Weights of a small GPT-style language model, trained from scratch on English Wikipedia.
Size: 17 layers, 3 heads of 64, MLP 256 SwiGLU, vocabulary 32000, 17.3M parameters.
Training: 282M tokens, 4302 steps.
MLP neurons of a small language model. Each row is named by its layer, matrix (down: output weights) and neuron, and shows model dimensions 48-143. Each number is 500 + 40 x the weight over its row's rms, rounded and kept within 0 to 999. Numbers have three digits each. A neuron's up and down rows have the sign that makes its largest values positive.
A block is one neuron, or neurons of one layer that tend to fire together. After each block is what it responds to, as a language model described it from the Wikipedia text at the highest values.

L10.down19:484449482514528487553513467485484437474512489553563522533462520551528513483453568501488554537489481447469477516473449521500466498506516475466427455508526443520548401508501517518476461506516572490544503477477491498473584506512488428547534526518543527500462507358548496539622476445499484445
L10.down31:474429516510522407530463488507569499530462498508446511484475516512520524572571459488500458484396552524481485545517437554502493532448491507415510486525429513543505525477566540578524488498469516480497518506543520432565519502545524531498412484519514440516482503562604563443535464482551504506
L10.down43:493468501500519474519485456520478509475466460547550507503461462479545560541529530462467495505541464484519536533523460462499504494505491504526450533451454521456516491508520453494454435530516459435474467526515507511499517520475495493541418505457420583436485496455550584432507470571553559425
L10.down88:456510452501509523550552479516495459471561598540506467454442430533507516516487537485462474496568429543431550472518555487577496501474452501502538507495489546457508420441465534486475441455541506498517507509513524504522470448485517448523545519446561473451515508519478485526501514506500418477
L10.down91:509513477513479515567507508493480491422500499550553481567393492572466515462469535466465475531559441529486495488538590479549524485513519502551588467464544446455502495533493452493534484505509546528511487512463496531512571500484541466471457551527496514472604531444489444537542465511535563540
L10.down95:538498455483501480483560425501533489517560520505428486429517479483501436507477510478455450479456550520459556551474472536532570450503490491493521543465509539498464592560443549517519505577508527506589439435503487533508444545504544457483429553474435521548487488506490488469484583473467460506
L10.down142:509443504500547483437481508495471521525456509438487461494521510523469433519536468507511494464495430508477529531439492471491564528483510501471504483460462524431481445488506492500457415499507537510502573515593541436573480544481526525472455486408479465476505476467570506389559483496456527401
L10.down181:468482533518495506534511430507597573513517605494444428411503494568456508574533512506476550530536506495558528484516514566530521491516450496484535486483485485554492541440504462495479508468501488495554481522493494521498504516428507521401440566472535474452484478595523561514487503489544452501
Responds to: Predicate link words

L4.down62:481462454403516445546514466534522550551528524546453525446480465477428511578546532549490457471509459511475543503480484505433558535584511489508500491468499478468536392464519475533537521442486511540482518461538508462610469494548495487530541445502589513576509459466485504554483457462483461475
L4.down109:583529552537528495422466432477472474502548504498542522549506530480495545507486496496464501501544477556428511486487508478458470494446519522495481497535491536567460485510612426443514553531469517531444515529461474491476456464589532504560548579518517559450499517490557478496446487491477574550
L4.down169:546523437510513507538488429492509459502434523530483485536461510487428483535405561494484465546492478473512559500544531514524564490510458495553490498531541477510419498475508461503513507557438509539493492462482429448557487558472466538566540514444523568586468583426492532426515493465424513497
L4.down232:534507478459450510479494476521517458479515457542425511482480460518455522511528605489443476437438464463496427470499494501444484540598477445476520495515453446463445475455534427526528442526449501562530597500560499526541474540506503433518557507510487453482544496457532503541554526505494473519
Responds to: Predicate article or first cell

L11.down176:544494453510540513475579513523447441480495526505507589443494540583495519484507494507510498536504436550467462526508467523472557477538541503545522559491443484452518511548519468526441566488545545473446468493481530445510518564484492444524464530522471445560416553438539503501509448555460547460
L11.down178:540557463570481487487492513454501511545497356452523527489540507557472496474540481523465483482496528470503450544504529519547492456551474491473513474411562497499559445493436476386447535564493494520554522560528509423521509511420494532532435541642492504464509494545500531490524424558478484509
Responds to: End of table cells

L10.down28:490399473520528509481576492517573498516471495478436491416532510462574475566422442467445432509488512473460492475490476526517519435527565489446426509499474527528557520505532537509480488487501516505486503513495505436549474480526528509521383419510480479514514530546541496463473562487481543490
L10.down60:514515516536485532525516514435507477503438499484505469506528429528537488515531529542492524528510508492516546563457524396466547484458550620522502494465535503517489548506481476505502543408462541478477451571471520536515443458491536439521474496607540475463528539467529416498503438437466543473
L10.down74:583470461507484569472488532469442450529473485462582521486482514423629492453506441513488439485550496512503571487460483508479450466488467516490553511470495592510525562480475510499513515486530518517481520486523513456525447486567485469526547428465539541440508490562545491454454520533500480530
L10.down132:495434555485464473455484524533474501517518507526520487440535546379510508520575461499539487479483542555498510464512433498438502450475489504431448534443449562522530491480601536457507563482544544528521479512498506508543512421609468512473445412461478501540462487503519517488493589520471546544
L10.down135:521478541545499478487480495449495520448468472484487454502540530511518545533535519521474488452568530482495458455494496458533533555492535536524557489508547436424497462479551526549539500546489535500473493489519533473479458515430535445478525634455554467486497505470499500533478622520517439460
L10.down152:444483502425528476503545531554605475538522483433478519549521607464484477494547414466504508472475491549478427527476395501464481488484542490451469415490489514523536496594507469516484427466433484443504547430505492549534545501518480521496480479510503488509536547523493466514457484476416575494
L10.down178:400491449492539507503510507540543502528464397513447560493469532549514477461497517465547434532530527463457460491488546512462500467437480454482541483469467521496596504422520568545471496539409465599520531489480533420466560482513564517499531473470482501492507549503488460550525483502537462436
L10.down213:522505545558507479617510487487437459488453545527436502502487521536420472475501467475460459528480483464555546483491473543558516537489523496518458490529507511473472530536500416526512417473493561531524570435537497563453499429449500500551489519485530510491470544423537500474527588478459471499
Responds to: Separators before numeric values

L10.down14:452488487494563533547568473534423491437502502499471585462541519498548524497553550445478552503534541550455483508500423477514478543502513478541450479482500455498465505511469480572528469561541482446530567535457472454489478464510558541534392549550551523537530477508453483418495476514455428537
L10.down52:485458496493546512533568530522404489461509449461516494567466572520474548491473452527491471489538467488480516480469454451478507424555574538458522520527491502458572478452527470426540499521559455493520572461582457511505461463527501436550443485406523557447445571453565538533482489486515518437
L10.down70:488502486433560509455523457503500433554477460445532508395592420516454500457520514540541525484545566452491439488521515469518486505567462541453455551481433433568480554488491451557491524508547509516559525493520474474491521505548424499546494516448519473442418529532552506442491508550551477450
L10.down162:483537422452568504432501484527539481519460468537512507514505529605455538498493523477552555403566521522434433495538476457492467542559490536524466546567423541540484507518472481519476519464539479439574532518550509454432433494510482510478503532493515421519502446438531547458458524412496499491
L10.down163:512467482453544537524445480426453410402494437569427530510475547552530476513517511498541519504495490525491524514444563556451475524556550511524546557490487452507532479459497498520521522647524472473428492529489470497507554499504527524511461463453555536463469455472520505522536503507505452532
L10.down195:489454511530627541472527478527452523493473462451517521486501511559520462461540508474497509523535537539428532532510484517520540449466496476449519525506480486514502449570556460445598500469568549448519513541502472513549433459480451533586456492451476564474465506447486496471467456466551471447
L10.down201:512461515519477506443492519437460555518490567467425473528420512503509474494467509491476508502541425560477581519561482476532481468556506578525509574489500477561551511578531501499529480434562572542534508474506554416511464457565500494501422469507479544409502495462519475492461486486551506476
L10.down214:478488518440554535556502460525531491411482508516464461502548545591593508482551524441518528541514425484400472488467478493480508530468535488450553553477505446554577425450422496413507513533496495478530496533468436512578555493510535479532434500492599525523477485484506541518449493521474428484
Responds to: Passive past participles

L4.down15:509466534487490478501484448540491520497490551535570489534420511517481519380471478509530456483541424539505520533522489452542497527581446532590507514525493524551504518482506505464435518468451587495547570509569544501462487538585503514496434498479465467456449500479460521463505461553470593550
L4.down30:472553492443485566405526497574457478497500561552498482505527478537474460521475563523462467509491456434518482469534532482473459494557483456495495497487569444489550503519448520554477515486521463556528513516451437496513486549532378526499515434544531509497437488496490552479469453548468473483
L4.down69:509497497514489515519520530519493446500525484505532409583576549521474519490500442516460549505487506496495524555479507568500447499531450488460520498476484476537532538456539505513532470499576527469488554473504514585473525498510457528450489440472494436541475507522517544483438553568477490561
L4.down174:478444534535479506633526577563476444469520450578505465538492537501547523482502483511483498452506497506499562423526425481441437517503477548496464456604484508524532473485477507568573535473526530508502513496479481555453500506467501472489513458477473443526513475469464470557496498473573505582
Responds to: Split-off final s

L4.down7:505509534557532467528469448532449563545534500487460461471450453409487558536526522517404550508502519518497486505491466482426446497517532574549490480535534471552514495562483437479481517531438471503520553510531479504548453469398542447554577550461478568446572404453561485520467567500501474493
L4.down107:492447483497510483487505524477463501520564524525477500490479488513486553505439507468454437460568489535421526509490465549523472490553547479557475539525565431590500432458577541492605458537437502469501531533509464482480500373503477524568477572484474524497500495499522497492494544474471526576
L4.down211:441467575515469464469576479487471520569515489466496436444487512476462517567510535595464567519505528483478522567472438482485524474562530563507508493548539538509494506557498508464476557439455445565457543502563467490560402554483457481469581473515476565484498397495495514473437454456440527491
L4.down217:539537525533464486496500499537446513488552527487484419520459423517473532496472511515457513538574484551426467508514470491466520541531517570571556515545566476519490477545461470488561548490410432507470540517537476551482445537449495477550600530469463578446515427453577493541422542504422522558
Responds to: Table row end

L11.down95:529554505508492478508473558531537507437476467520448529533447538458503463487511544482501473522539524496468406467519513423537506414551501488451507551497521527496479416453508519529498425513543438523518552458502461476508499492514514485545467476545513516522501497538470453496469395525499643489
L11.down148:521498512523440477482523449430510502446445495525509512554491524514453501442538489529490362522471502519480476503446485541521469425460464497536540514499488576489536528518553479554529521590573509463453595448462456502485553511428523540561495498485461434519503568513489459493519495489471608487
Responds to: Separators before a continuation

L11.down116:510516456457497538511498477550506476459422482481480415543430459511531523453572504486479464484512550499487509496489503436434473426538494514554534553493534500518496599486516606491568442473438547548507514568535426522510527532518485501538485451519499535491539435503481454481478661545515526488
L11.down205:501511559547467501542503432403469483553424482481487496486456429546458512570547508534446422505467521449545509478548531508511525536488579531546488547445473456483536528452537540544474558512513505494506549555554522489497439553492515495521468497528513507469474524458459467465479532521489586493
Responds to: Table cell separators

L10.down62:528491527592458520582477571472489451432503568499428474592452518484549517545396507489519408507492521514517569497477528514503469538476467515469518471494540493494475477460531520472572456487483458484497546475473474537495468470520468503485495494527460509471497457534559528579434503456460535564
L10.down113:414532484416479469451503488571532498466507528505535526465556514442498534475478493552532504453450502469573449562481509524501535475518507575526481467514516402445491494514489452485429491531570517471463624526493442510464507484465515452416526506518497570503480499529525517540477508518545445492
L10.down150:569483521548549431442513539459468458530544532523521503509468572516461507524462465551402495474492471504469507509444563523449445528478517476509494548521491528485534596544478496558553535471492462457445463574507507401507485508523476580472539487499533520496522515507508512454492512462480488491
L10.down151:485585477516483522527528466488420450459491462545547479490415516490491478485551492450443525548490500460508508498524471471514472503550539462524494458504541487419504524465512592518608500571454505533487522557512526462524475515487566492495452537534533493553456562491467476436484547506510526499
L10.down182:475512448511493427478455511484495444548560482569623496540460571445476517580534475505519600523485494546537576440554517545475510491551469530509474518522537536474522530538531524505548565508485464534491497514472574486483542492523504511441515490475496490522415513453466563467469446439471499465
L10.down205:459429492505509515472522552494535452524484511512496445508495548467430445517454445462522524503470552487558521516470461479485417428509542547434473485523509522501452503545530475498404532454576567491575582502471569484499530491486465531459476521491543460487475484500494486436495582481451523516
L10.down210:518526530563508456455486487445591524448483556463513432459498453481463571509525504510522505445530496486451506493595533522487493433382494601458420496502479532513413546500485447516406509480527536428527604471543496502522492480444469612466556526512502478460472494532532480498443561490402535503
L10.down243:497469523512452514444565493516530467444552579531446501469500518571521530519480511500479530488553464456475447515517533493420479472534574570578484532509488514521435482555524424487491566444537555434543584450541466438543500502448478501545504574464513502398455525452558493512500481521454493514
Responds to: Pre-verb slot after subject

L11.down49:520484496485501444429505457525512492522465561485402406470517567511500503501494571471472521499516554588452519461522456533520556462528503469475482514528482491549468465532525463575514399529471495517542473440433501512441555503499554530584531574431539510562439513502486487436506429502526513544
L11.down81:484548508488484467426479473475552544462504543552472481449516473555502467498532468491521508409507552492496567500469442523516540468469482468501498464512515483478445520544600458496517512537531538519516517478492525485610517473488435548566481503546509497488430444456457435458554510499502539529
Responds to: Predicate after copula

L4.down64:459525464474484454555473500496526552456528444467552490509513527483488472551606541518497583499479529551561524553527449500452479488470499445451509456453463566546452526474448497408489503489390482518537478486564506467545506501444510539491423510471470490517571547608489510511476515443519496492
L4.down97:428594517471518399442545477498470536461549496514491455469464521499459516534470569451526512461489524425535523474508504455507554489468536499491477483515590457550465504473533507434552517475424456501477464583473504535474500479443481498536518536462547583551549469467483499501540460478440504474
L4.down162:552537504554510459487401522460576500485535553487565512493465481507505491581524483562517533433463516503558486502483462541490555522500467625520496477486546550438483526505574489423431476446472543525487446575498490525449488457464486523495446515460502535458523480548561538498518450455461512510
L4.down173:564521514499541458527475475456448509491473439487540533500508456445461495524593473535433532502454481522535446478498498478479517542509460545487504482529504506547455494517458518471517474462499525535532534465450515549527528478477500445515493544516515538500566567541568494545568516487550469505
Responds to: Predictable function-word completions

L10.down93:495454489533387449510535500492490409523579473516511511568464471454479598496455493462501479477524520494466507501500580520516519502547441516570445465545554461513483498528500553558496562459485493501507542512502522501415496499496548481494550498471548503516489524516487461459537434537536472463
L10.down101:513506591555469477481510598542466513498485517490479466487508505550471493512534519529507457508551468556449508559471515557477495517438492483494457609531452575499424490444537525507578451526531518533495448473450433482481477497519499485472528495462406486504491497451493522486493489464476545511
L10.down105:494455443464484481511445478538503428449591561529502538520478512487519496509511510521476513412470519537545511498552504527543497474472465454423583490501475475341502469498501491463515530465479460464494479529487504466500524543527482546429507468572518483452520508544518485505531421499498538420
L10.down161:444511420526573495374520521495464554517464453516559479478489550411531566558470485511493507529508510555511507481503475494453422419538519514478430507484507518516504530549530477457507503496517536482535496573471472432535525474548489563469458519485449541466464426462484475473521572486535559481
L10.down176:553501466515522469567481430393554489472504495435491523480501473469493492593506528527533568481444511420494510511486519472593522492526452550525484527464450463508479461513477469465448554469464487484437466480498469490508473436510457526482452542498536419531532481540542536537521496450506481431
L10.down189:558457552486580445458514586570489518469526593493509497454522469464444514454517508536535562455553516505491506479495470462523516477443510516463524482475464454492517493567517479481587498512556570477482483496496491557601509499507495460503512543481494448487439442572533456487509538480511491468
L10.down220:509493574488506485512480495468483527487507480505512551482459556418473539458586470505507516555537572556463552518480501473438451588565516485507512520523489475542493521521472530485587554467533524558522523486480444411506479476543537524587443547434532517518436507522496502434466541484497506524
L10.down251:515501564460595477556503472525477441475442490480458561504459525480543613513581503501440552478475540517534501540506495504479501525524518522498572487527431491424485537529484500485516527482508532431520531502456490442484519485437449545485485477454471440560472485534523562481514417521485474518
Responds to: Subject before verb

L4.down21:502484477524509485481469475501491497540580496502506513501536485448445524461420510494508464437593559458461529493525524492469443517428470543531517541456508496546467536515495559562541431490467526464436511519473477516455519569412481595519538497490500555534437417489481478489415516472493551517
L4.down50:519499515476459499438522491550468479503452482532498552577499528558502479480466459516517461439553513496449536522499598422520480609603519591483491518467500434514510490584473584517491503480532467454487476524468513523485549522568467484447484496457540505449457415507540451487516495590455459551
L4.down104:532462475420512430533471458519507479506544472467473494447523507424527472577598548497471523471515470461549453529450504528476511509456412513507508495477504401504476513536542456436507550425434459504567584497528478495516380478498487500472573491488544504542599441562509492483399474500429475440
L4.down215:441519486493477486459533500596506472535448521510512550461471501454547499500549459431510544474487475504568527512528535497428612440508483437423532496499406459507535602484444456529434549511516483456429511503500498533498510498488600459506483468517490481491506559555484468580550525506486455407
Responds to: Colon before value or subtitle

L4.down114:504487490490479479562485525505530571504507489463475461456548490442543512463512510479548528515517505534502498502419480500515536494388520500453486459435490505569436509517491597531543409517518446469474516492521515557490511525440522468521571527444545458510572514515452475513448542570532494477
L4.down117:515521497535515473579424557554522418474527481526502475490512423460542484419513515455478515528529442507508500494400507512464490472449440449447524473462523451518518579473466499512518487525561497487503563469497511597514490537524471531562609481513554510517578521504478488512511608561475474521
L4.down181:520534554532471500468506472443483471517443420490516561433479556513460545612399525486539499458553558416510505480536501465465495554551507479501505522573436458541513537545533536504496495494503500555537533529528548460592477550470534542499441466522512551510482509442567459467476420467509487540
L4.down197:509483429551443481564529468521502524462534486510561506471461512427505482567499515501464520506422555453568492494457466541477546379408572557486480480548481503532495499391510497489564514442427477475458531519483519529534485455439550468500468467555542495555536571560445450537494529430490463510
Responds to: Clause-linking comma and "that"

L11.down88:581466479491516444463497504528535480421488519537571533478481547517494499475564491538485480524523514493489503572565427508430429529499516422498499544536476470488540506523489475482566508486493498428450488523482434445554522490637493552528471571475528479500459492489515519537461456446530526397
L11.down146:485533443527564505521562588449510518363496493506562520429583510511493483497487473485549471492536436539445504439518493461511556458492498454512481501497513560521496528490574513493471463548578470528450480516453485410514555532485553491542550562529477505564470510567400482517536529459468516455
Responds to: Person subject pronouns

L4.down123:555413519526482494507476451560497444489487458508536511493532539537584488385506475435517571429507545493500465485508498553475504442533471431508539533544451486449529563478500531495470488488466524479512501447496531490516564582551451464462529553469470505578491535467444506454496565522501500509
L4.down144:508451516553536536453512495452426499501494571542489498469490483537537471557510518526491565510561514474506495538507489475519503575483529551539641529455413534462462428510548511462426440477453505552504486508500492486577424515515475524457515473433572494482475445477534522447454472512446557538
L4.down168:525399549532490470451494468468489509462443476427514486488514545472506579448505501489476488488506515569429478542498552585562476494481561516491589503509533453507503487493463508490521503513526459469499542426516460467561517478513518498529493476438519515532488484526493530498484491532476503501
L4.down203:533490444537514476607478465514497513476468487462579453399547456546472477443563454472480427500453494567483480454522540516467503501550477479533536466525504483591495501519480528536486518532509427451453544497483503516556536533596414501583456548466498503501494498494529504556496547522501453520
Responds to: Possessive 's marker

L10.down13:508459439510446548530470510475530513497545579496476517376525520521492513599483554533552463493440507561463477600421466510450459528518479485514496493567432436473564516532500470524474546514634484506474476481520547436523538507464453552498444451539454487517491512474504530500477388409418518482
L10.down15:553480616491396485471519479478536500493439544471520492470488494496464488483577494482452375527477476491527526466487467502451497495463492511534512555578533518496519566491500433512508541523526518549573570513481509502507465533486525482464541400488565598502525473554510453463519500520578505516
L10.down158:527473476440472455539569460510507453505547477468549467539442503531487571415582533447519526527529489538461501478452451504479542499477417544458598540492506536532499557476582479518466458468453499565517546556528501559476480532480522528499504530467529539471515499554494450411514464584472503478
L10.down171:428529533478476530518486502566521492489498537534538489345492498573484477486541498494521574492488457467545425514444539467490513454543478465468490544510453496512510502465506535489469424398522525529508540545505528555453523532456518484457480477536555563499517523505449432466519431465495531494
L10.down196:549432505483505448552459518481460572614473465516492494466511494452571445485483449471465469515504516508513495493482474519537506545511479542438510458555541571515501560458475503521464482543452502491533507499481502547521553484548540472533486526492488510503431491522501414465436482584544487511
L10.down218:483489505506478507566467511470527512472543464496567476384515422500501479561517521571495589499431494505517514533446480477502476480501523452533484438491481580485517515452482482472469604509556539520523488463537529442584580586538472462536497508472449435466447492508449597522462436466558411521
L10.down231:448502484457501476537502475477505592512444528435512528491489453506534441516539526505573559532448467479566586524488472558538532512462497466499470486468456500447538473486448545523486566424521469473487588472565532426427559520502513543550421536513494463505467524485449507480533336517448493406
L10.down245:454511542531465443514450444469547524500485473466517487443545536463464462551544496488539431530526511534468392555500522494549501499509419491530471477491504471529490510519536533513463537436484543482472543508535532447537464520435459471514424495446537552489492558413544564478534392561481521422
Responds to: Table cell delimiters

L10.down10:549525482467529491474524505538543529535505502435548538541573551512462494432482441524520453467496501608504489531495490541531459505484508521396519464540522539469546477477451462534499453605508482472449542537487483477538506545569465546473509509538548442493461514486451513495523507524456525444
L10.down68:547474433512516462485515488527477478492454574542497467507463578573430446503439505523427498496475484546490480535505437549552550490499486497510523441552507484443520565511501529514451443522442510535462433484488474480488485450558436539475424472501495470529515537480502496518528426469431531543
L10.down89:512454511525482554497535490532514498523555485498456541478471448484479482485465467510449494510496452483461563471500479586530486560516453493519493484525473451423503452548493536550555418509545575526509452504500466504475479488504501385460510428477483483484487483511582528460509614456575555454
L10.down115:526521496547477514427553501538494537586520534513491428438478508474437387518486473493501527501478531519516396470496526509504553520476513435481512427491571512475513474499615515489471491506483538557490530541479507516479477472530442462491424471526517500508515511539441481464490455522452595518
L10.down165:523474501517427520529434523516492553575472459470424499476492536478476474474536471506452504533516519509449467561513491438483501540522515468460456541505516467491497513539536521454481484423430529562502424532543516507549501524559517521471459516539465467490493482512481456444480455529493569501
L10.down217:559559511493529453540543508443489580553529408433543512502535436485441583526468548489401466524479530501419540529577494506459529476526493490516418515521476610552478493513432459521507482542435478459501480547475446510470435484422500602552456553518463531474505489551455516441582470493541491484
L10.down221:524514509468507488435471503480480600567462546561455451485511512560456423495509429490501543515451479462496423536483456495551510501510474473432515507500477495490500510479478506482427449569451528521471455467502478513497557485550543451460487469524535476463475489507456511489589469492475636537
L10.down223:547579495484517509528532396537460572640543439490445513457536479489512518547566517486527509550515499445537515511489455471498537517495531453505501440498512558533557498495542490464403550437449520468507519492514531485444496432524494521513489585474466484556511512476419469473497565515482488504
Responds to: Sentence-opening time-phrase end

L4.down14:443436479483502455582467457531497515554457468469558510477516487487509429563579473566482470556479462486560513451462515541453484453503449415485504464462525452551499489490589527491448527446465491498519526546536491524487526447559457453512477456508542543486503527447529446570552487516534500532
L4.down20:465499441408458475467466480489531517462428461495486489487499517530561534413493522443434500408532501455589459521510485538410535459517532515543484472625482505552480509513531488520528485480478537470563616578541486468479504500489454528562512565482480584566506529427480451490475457489454467512
L4.down111:451533506507507485498525494534442503523524504481478415486484503481448451517566571444471513510463466527579514453547450471432492512539543506466539448516517560518537413567487486476535549487501456506467470452505459551575465436580504460514544406499540473506565475588508483510410485547485488504
L4.down214:546479492470574445472445473445471537471528572505509519520545462462447469442469460495466456531507445528536549501463486513544472412559486446465475453505477456494417508540508475530505511463624484414500541505528503503448577587524455506499505474446546505496499549478591529515563478542455541436
Responds to: Past-tense -ed verbs

L10.down25:519474554526553524474516509468471518530430482522471509520521488485523486429521420540468543543493419492516367540584544509551481543508543519473503533499470499466507443545500472496524523496505507520487513531524510463519502471536431462470410519541491507442468523559527531487527428583511503506
L10.down38:502534537506460575503504448538440555540448520469476463503533471549491480479491513518484482509510514521491521534505500492593481526470560533476487503549517586432419500530517467461489533460505476511483496470528463494485462535510453522501453563537470491468451468467524479485515523495558492507
L10.down116:481473406508542496450539491529551554478442471509530510463469507465549492498490512514555489491511474451521508486533574519511553545465498581495479631548403445523482484531474475559542480473485490468536543565545469437466489501548470469544424511453542551453499542451491538469485465539489468470
L10.down123:482509544487442472531433516513506559482506511417487490477512496539512554438400502491503450469472506458419491528546540433504520476475481493490473546488564481491436484453411519506455462495439516528516543508529507472496539537437510585447519571502558536481567531527471572531471563460520394471
L10.down139:502511514509544503494540544521447526543481449466528529473484501436519508473441537537441475536552457466563461488520499492389521442505575546476486495535472497475456526554526467501544499492497501585463533457491518483564466448507477455488430498517499530458477516440556491467507460501511548474
L10.down140:515521480464512416472505451512544488510513496483525516532504490559472457522496472457512430562525466499559531475510504559451554431433524501481404468548480511489535494489456465513471535557440401511435479542541472480447493459511524511477521525524484527449549503491447508474511500492453483488
L10.down238:462500460486405513522519484536491539508433464448603495499492516625460474495406501525440462444487476521493523494503562564481497468518525569515450485516528540421495529539443465536541538479476484525483486548490555536514476435484517562479492523541516437458436515447512557486536443559546489470
L10.down246:460522458511545458476484489518466592553475506491523519551515486558430505471460507499456448490443463499521498512482508559544459563527514562496480484475499465492542525532557549483427468523457531485494498513432509517421513492529475479436451545453453457458573435487496560570479398524551490451
Responds to: Place-name expectation

L11.down42:452529524500458560492507521647519442644532496476486531513516451502527472429497512456498506507553466467538481479431481485507489417522509514486566483559467546540435548489525489505506506475501509464500477501465511500511493471473498485522563563548488435514478549564523502463500452451519473484
L11.down86:456474479524441554521486434520487554548498491478514505423510472474500489480574375489496540467478467449523471573478509446488450474459461518515558497481583534514486538505495557565500489454521447582483531476455531566519488527509496501518528541543487427551519557561439484453553519461554503540
Responds to: Place-name lead-ins

L10.down11:525525494462522480444508496484521469537602454435521504445549511462540499499499479500548444404475499479552503492518438467469500439526551483459427499497548525488505464588524518423512519509454494495577510514471472542531527529531481472508449579519467514506513541568491407467453511527482440493
L10.down76:484582449521518540464531491545519509446484468494516416501502518556473503491410498501559443507468520488515551470567473546471574530517551485481470474595441509528488469503534568516509539549455447483513508536426584505510542430519505578511501458461464475478502448459497508554486508483491508422
L10.down96:513428565399471543506426466388515475482534414545491512465465503516514464499435493475562537524473568469421508552541498498495465488526443484517517461507523531470533566505459521516450553456554569525577510494495463501491506497545528572463513496549506431471501480499504499560536467554519472569
L10.down102:434566426503522520444555488466475517519516516529485467518430506537515420529453473441534478553492445532429569584508524570601575495483534466517495444507432491508494504485479527525456515534464493508413523430486524486458492484525457574415477492506509488466485500449436462475497570475439574469
L10.down118:491554490534511495526465535487523494542491419452544431485502433450519611510467454515520457520543469506493480435547515421498511432511440555550502427485548512590436496453527518512486545420501475516500466491472560520438495517459517533541528494470468491500496518481470488583519479527544512489
L10.down147:550465482625505552469507497494512465509549545459426492514524521562544448508533525500587492510515576600472522532527444580526489524523564495496497433514528546467474525553516497567482472522532514451481425471503484464504501504472555540515432523486452449516438484483543523480513476463485420456
L10.down191:536501468458538503445467507406470514532477458494504532557463499500509482429564563495521476526541521526488467441543524517491533486528506467509521569446486539476513484459496471486475504470572498457516488540472495519445540502519489551562537539481535460420534539408485439516540401517569407548
L10.down237:481516551481433506542424521534472557549488440462459496521576508528562537540494493489479558466510490511474527499506532424506484546494553476488494488549599470473477476425522499449497424501481512549466529512457453548501531419497486466531520504492462444536584459500467514503502486490479495498
Responds to: Possessive markers

L11.down103:523557471530541499498466595467483550494526478469469533559476506490439438541520539528476469490526526543469515480509478510550529534497484496506503452511514521523439475443527560565514454525460498506518522466438577525501527499557521503516501540551554485574501494523417510512457479458515459461
L11.down249:488515459480531441513472489488499477527507442487542574438528566501490523548444451484490484550485521576484535448590484522519540472530519470512472526462544517521502427577520493513431511555461413483497441482564476506540509567511496567507521499455456514497446489544513561546481497540458447478
Responds to: Degree-earning slot in biographies